{
  "intermediate_size": 896,
  "norm_place": "pre",
  "norm_eps": 1e-05,
  "qk_norm": false,
  "parallel_block": false,
  "init": "normal",
  "init_std_qkv": 0.0231,
  "init_std_up": 0.0231,
  "init_std_down": 0.00326,
  "beta1": 0.95,
  "lr_head": 0.00853,
  "max_grad_norm": 1.0,
  "warmup_steps": 259,
  "train_tokens": 543300000
}
MLP neurons of a small language model. Each row is named by its layer, matrix (up: input weights) and neuron, and shows model dimensions 0-223. Each number is 128 + 32 x the weight over its row's rms, rounded and kept within 0 to 255. Numbers have three digits each.
After each neuron's rows, "fires after" lists the tokens most often just before its 100 highest values on Wikipedia text that the model never trained on.

L10.up718:139161115041125142106142094100183144160136170082163077138071131111121134149134097128144086120124115159125154127119128098130070147085141137106137108081133117145125133153090112141096126143083126114178093073144152154155112099109146109147142102132092121131211121154135109115144151177148108145111076058133156052054123142122174123113170104210161157127170117112102110131182179107157081127148139131075112072172106144162171136102103117123093223176181023063101118108177160137137113100161146152096162115107132220120136146140185157131091131157153121066141141118117136127117154151127120146136133136127131169117155090043125173161115112152131102093087129159088160194109176119104130117138
fires after: ",", ".", "com"

L16.up275:128135086112159224173080120166184122134135159107098116140105111178111122146119125131160024116166134080131120143147149136097147165131147103128117051111102119146166094158099145141162140163130145103100098102154158159103121060080145095055124109118097116137130128081175096126153137127144053145092128097144139090104082074116138053158123150109105166139190183134203104134186168115119136143153087117146141139092157131092114124152153101122151094114140127078153135112147162174110129117139126132085139178167171129148183088087149085081096126118126134186154113074122100164071100153128161153071151105109098184139138126077132096069086101137117112218156117147101126170067100080100125088123
fires after: "\n\n", " in", " the", " of"

L12.up332:119067095134104115162066108172155091085065105128103104126097155164142168137142141166122103161159095097071081135186229120090157113113132137182136097123062158199124129106177138138148143178104117150116154152131143174132152059141102041119118193115114084144158129128155175155055109186127130167082100083133177107153119179115116071115098105107107113158136149097174107114116118145140151129083067110168111118106169132138145083073163093135161117127150129150162105112116170127161095131105108160121201146106121155126169119113092151104122188053139083068136163091134094190119127091135133128137137077142127142170117119131068148143119084076144101162117135166155167104115140130087121133090
fires after: " in", " of", " (", " and", " to", " at"

L7.up616:108156081140155152112163071082152123108106061153103134099160175121104147161126104126180139139114122127128103129124158128116158104190084142170153121133119124087106079108154133166165126172147105159171136114178144145115176109154153161103109196119175083120168169129127202096142156158126119144142112075168200111062131105082192141137103129142154132158134151124080136109116144131107104099087153103137108088132134145169156061129143112157174165148122148128118131128126117139058133126100145195133180116119105160092153161135163115104098123095187148085036163086065083170127147146100184160127169076098112107171078129120150210081147084149207105100113074201129132151114181141145127152142
fires after: "|", " |", "-", "\n"

L16.up110:061115129125105137087111136133153135109117171136113099165184094081129201146110076119182112140187069111047131145128202126051136107105127042084080113121085094155145138094150121151095158190127113089113189103180154180149110150135136149091128151139042159183161148117084114135136155155159079140105080130154171147086127111144138104124127166122129169123120137092133121135061155114170145168149143090128125153177088146203102138188155112181103140141129104125096111172114088122103120117137123137097134112116139139177146118118106135096054133135155103136131116102088087191101111129033154147102124177105101100132110134187070126118106121083179091156133164169102159181127144134138121125125
fires after: " a", " the", " an", "\n\n", " his", " of"

L10.up461:140161128168132123135089093154096119124115186158091133087096135130117157212145106108116157138161125106136119155143193136125128183119116123093152095127139080121096112085161092117164105171143119147179155111139171147172121080123100191118071130156112126132058148077116087117111184128117088137108030131148163151125154116133158126136139157114097148111167099120130121156080155117158109085143138079104183118120090138132158118084186182191168127136107058143122131088150147143082130113109123086139150054158114112145162114136105147160105144173161114096137120070014070170092128134128044143147099131098124098175109153107182169122125079125073111104107158149096177095086206114157156129098
fires after: " the", " of", " National", " and"

L15.up374:119123101107114143071078135161127110124121167158099130154063083101127127168162137108118100124162117129108132109123138127111133154131156105148113086125172140143079142143187175085141113114131105114162129154216137166172182079113143195123157124123065109115114119134102100111091103140113098104058114123182090111099150152076215118157127138167078138066123162112105150124135196180140105041142114130123126127107182124159152135110149104140157119117113137103174130141146095114187110158125158078086161112145085187144143094097122102044094136078151144138146109074105070190143147050143178099117164125135127156123136125140130095171117135192183183155167093153170204122109164069110143158154
fires after: "=", " =", ".", " during", "There"

L12.up694:072114089111152125135131149144166072141095169147135136133146162137133134154156137124159025164135069112190071097151104119066119173127123131086111096163105117148162086140180100141190178135166153153127133089131101153115153097086109121131125123151172090114193150102139163112080136180081143139124148134106151122126083148094105108133212136146078079095152158124148121133104143152091133173104164080100132118050125086142170098171162131118147124100157149124116176138084121141113111167158181155154139193113150175108147146104145127123097105117146101123067114107111097193154111192085123143080106141135117083125143115069159120077094068140173121108066171186097120176069169151097077159174
fires after: " W", " 978", " GF", " L", " T", " V"

L15.up517:135119135112116125051098106131135100110094082158095069147144112104125136183132141161147123142125151074074068125164177109115132136135134119097096132113083093169097073137181107135119108166145154130141093081124171160175152187119156158119134160117118110154126107070166121135054216092185136152101098127171125126140138205121146122194138130102127142073158183093164107127088145136151138137126117131116172080146183041165106156106169159143123200117183168114102135079092152118135095108091156105054154160126118182081150101149149106108110149136115200151130104105106097137155142112049122108105172141161107115106143122107138103105127122141111116151036172106177168146107156061087146154115
fires after: " the", " a", " from", " an", "N", " Ky"

L15.up416:153162153103082132162087115138141113075134134145107135158092163158141135145142122143159118149164108124084103088093150174075130166109125138152164108093072122154067101097151114179187153206107125109109127074126145141177167160106121077179108170142160143115121139141077114061088206134115146125087070105118165072122101147157135095195135120149099128104211205143144090095155119148119128110108115127130116112133078092180137078093155097110122172072151030096153118104081163108127121114115161139114129160117140150172153107094156154137124115185170163098038137117090076170128114120140099078091095122135131144181142103162156129121120120184112183110097197157163134160097174118127127109110
fires after: " (", " \"", "\n", " e", "\n\n", " H"

L12.up244:054141126174144147098120075179151119107116117118125126075091121143147123118137114130174137148169143073112091084140134118085121125129146148110056065151110058144111085111101125186140174179086093088130119153159108145159140097116075145131122142129103138125070161111129136095123175131082137128112137091115138124125106168152158135119134152155164181109176169110163111116094164175123100035055104108135145120143148098148166118213107122143177078121139133132116190067116081085098108146153194150138141122137189173132136115099123181134076120062111113150168130114117085124112119157140138110114201123133143116119179107158101155116106134134124208089161167174106131157080197137044170190127
fires after: "-", " (", " un", "#"

L16.up570:133079183104102142136124090175098174156148146131113145124079177212163148129119085156156130160138090119118131124128155121112062183137143130133162080051089105098138142075096080152164110111120126094129167110126140144183193152133174114114136185096086160104111101146170132062122091164081097110126170136166135119116108142136075122152137154178116124106100158076084066115105138096163122101092178105129133094096114110167137100123124091096124095183120119115103157095097127092171208147134206122144097126139153072143112123184115140094105107174095184112148118104081067177094097165124165057161182106142126172137152126123143096117124107163122186112146202156139139120081148141162187167121
fires after: " (", "–", "-", " do", "ho"

L12.up220:125134203090089130116094093157088057041098153146067133132126107086143149174139087090139158140152086089123114152181165110137074114129149142152102100120153095109077106133163128174120148151084092111164161123129169166166207162128128088145093192189140144162070115104142098180109112176150127156098086164143090126077117174108103154184135092118101092121112144135119110114144216141171095051100121124110099106190144180183164142124139123152136165147124078096143154101159159178121099096137140146109141119117098100120116142171144063166099067115128112105105111139122161114139108108086136114169168171120122130124143125176085096166165132144153116106150125085140168215145136169088161166088
fires after: " the", " a", " an", " became", " rep"

L13.up843:129116135105124116140086137167140127154063132115103131149118134155148113176148124123148095139143138141134057081161102100130123119071147127221159098167097108128061102180117151154215101134069160131165126094112114133094123140112118118134103157118118120074170133144121080166056120094156045148090112105128143121077107187110109128166160100142146115096170153095114072074137149184140111144120059113148177046096144125159113117139178141118137143176137134153160094178059174169137109116146159159135200153116147224093149135138151126148106105085155118138095132137128136150124104202169160148105127100101173152101146105129125118120065105141130089111124146163180137172061137080058104136151
fires after: " to", " Roc", " U", " by", " in"

L15.up230:105149126112151165126109088120133136071107155120097111137120125138119161171140087101153117142167110187141128159162206133151120106127127043107105101092100152143140130153103079104136117182094156098125134073107110167130160125166088146151079119177073150105112175035121150092173173103081138188081109157196136089128037167153139129144128119112152137131135145143144109143144101134176088116186147087128154168145112156185139107124162081143101121101194132146134162127140143110096199155155150108133181091155088123175095133150143114118086121167122134188117158104126108120127097111117100087181135145088112099132168064107105118137196155108068063087115149118096140104058095179168185185144
fires after: " of", " most", " more", " the", " many"

L16.up524:138121100150123174096126136186139098109076108138056078106101084165199127124128118114129134156158139092052129073126180126142152130137145126154162064102096135180120118056153138119240116149165151110122048166127134173147142140090141145119141151111124154118123141098145114105093132176087127130108141097097142143153158097089143124125185090194121139144165159118126095085173127095113142114113134072137119144120171100105148144141136088130173141094141138107092167175098130097083173130140179083120141117110128142183113077108120117130132122110062164151076083047120039150070133204100155134108136178122118149121140119103118118122146120118159183221097171146102150174107179103160164118119
fires after: "-", " (", " in", " In"

L5.up477:145086133140130113095113130205079059122077127113111165121137073099144136145192123113186060155133123158139116136153154126092132164150126189162141127077136091139045156120125126154122126144099094123154148192147145138124091137085095115097141110137109163153071120161146171120122155084141111122120137037150127112110173088129133125141121105160118085066080124106159101171086165152108109126050124101113081028126149128141117173099126146129170138177106145164191097129146118179170061139112113101076125131185096073164203132137145082082151110080148086107095151128108034156088110145131099137174154114133141148130170149148122159201123147145143155169157112117138125136081135087105137133123
fires after: "=", " =", " associated"

L12.up586:135112085117120184126109128139141156159109108183060058168126137195125170176148123084138132169175090138083061122122236153133137140114116097188093124095076084136176113113119076089157098154155132145134067134165171179093171119113114129101122166062092086127129093137072139087111130176059144117111105141163157117149121127110111121092080120124118130100125156118166114146139143126165118085161129124122144097144088119130113119158144139146137130143200152122166154134118126111151105090082155115059173087162140164139152114135139075133098156109113143150155106116100060183094116180123187146128148104114120108123128107119064131107180144106117115189090146160086168161065100055144211166128
fires after: " in", " at", " the", " of", " from"

L15.up90:107192170156170105069106070123139109165106147174075060193088156137151149178154095116182112147190076081121103099122198152143099162108119078091114110118129125108116092073190154118144116172091104124157094133172171134134160136155111116147107172161111118148142154056145157143104115130158094147098101138162166117122086140135128124137135114060142101070124137119143118110073164139198100100166109130072117106143155191135124139147157166172145118128141191140197149169108148124112130106168170116098146119152090139133151113145127088164074139145136174108095028089102077133133100130126090110135112155080102081138127140111081120129148101089112081152118136151092164134069098104116141227159
fires after: " a", " an", " his", " the", " any"

L7.up160:063158124076097101132127128126125094122072126172148161153123124150135126154131120157133106135138103101178094111133144114127118201140133181050107118131116162108078077101120122185142150114101148149171136118109131141100125137125123086145113130122194184189136151058147154134068181139122095121106101106159137097148130157193128057111175125146056115142160131108169126159115122144179089137061135129121148192079114136147148100099136079134145150127185088122129128117138159100224091167144173126170141210120119153104152136126144134104100153079172056106101112109148182122120116115086080099098103107135133105108119139129102124180087150186127138105092236142151063138115142142058091183114
fires after: " one", " 978", " (", " Si", " e", " \""

L5.up259:094173128166126105064140091097125096094130162087119148094115166072138138131137099152176180147184099065093128093161164121125178115141121135069099088138120141129098134050088108185165111186077145087161218133135152135100083182171132113126094152155126168145115139055145118108122184182159124154092103100175136105088091162155110153122135118137086131103157136132138128157118082138145125049141094092128173193130098104192139120086114109189142152095149167137130098136123105116087166128175197109148175120102090156119098156166121172089145097103159115134098111124130133092147140096139132124150133177116120088181169127144140140133152093142180141069115208133107133108122136168070158168058
fires after: " the", " a", " and"

L11.up459:115142112119116176092114134135206085113127135160137127080176107080124139143115112161129096166165091162114110117142224126076111098100106132135107091137082119106162118134141069136132172145137140119151131149173143131150175138085144133127071121136172096124066202074103110129157134164140186153114118154123164121044059157069140164074104161093087137151100200156060161081141141154101101153152088145120101194178120118168145097139157043124164174095157128142086141078110165122080092114093162146119201126161095151108164116115134142104156129167122134086113161094090156128102092064089111194135140109137112122137117110145085160087089088121163131140162142142170079133155138164106150094114
fires after: "|", " |", " November", "The"

L3.up225:197093110142130143128120139151215108166151100109089109105143038176121113097125141144136086143172134205133114138123171125124121136116110075121148121147106073129115129149046142081125114140170094105119155150163155150103255106061088139165111063168145068090130107127147168128178103103133147134098123110114129086077150096124113134082118135132103129149164178121130110120113175155034117124116180107104098127159114133156114081143141092081113168160131112136143139128080177166200101129087122091134164114164144167136183152109194137101162089126125117118143172106115134169082132120135114146116139068131132123109171075090115129106120085189141128160134081129181125169092095110087136113126
fires after: " |", "|", "-", ":", "."

L16.up144:028141184094128174114100136154131146102081133109107101102142153135150147128092110144135143157131096158148129092148138123078086130101162136083126123086099145120112125122122126120137194147107175121181148050183197196113116148062111120114103141164147161143111176136142120142115184174067124132101111069172084109082131141093148045128075143171145110113068143104163150177148114118146106149143149113125148115102145140141159126076145104136118196142148076110080141140129105148147171102143187169132154091112139124136134146162091151087104109111179081145117184141149141121090113164073110110140120170146121161076118094050137145084142150163111140155119239141162138229144127164154160124117
fires after: ",", ".", "°", ":", "2"

L5.up842:105162133133090122133142100099118163059140130125087118159191119154119181149123110157093170152133107126092060120150201131140122111142129184130167146148110112115124100113072099191137165166125158106147134101120171163138105119161071164163097123131144186174081134114163124136102165085162094151099108131175194108112130159149080075161069141164077076145056105140125138118133084137145111112117132067159152128038105138159124102068104128179144117141204185129141193130141141142108135120122144152147169124148086139121082118228164061131093170113120131136157090105124098090100117128144124127109122118100094096156080116190128149116165159131118082093133233124114133155144090145082141137086
fires after: " the", " a"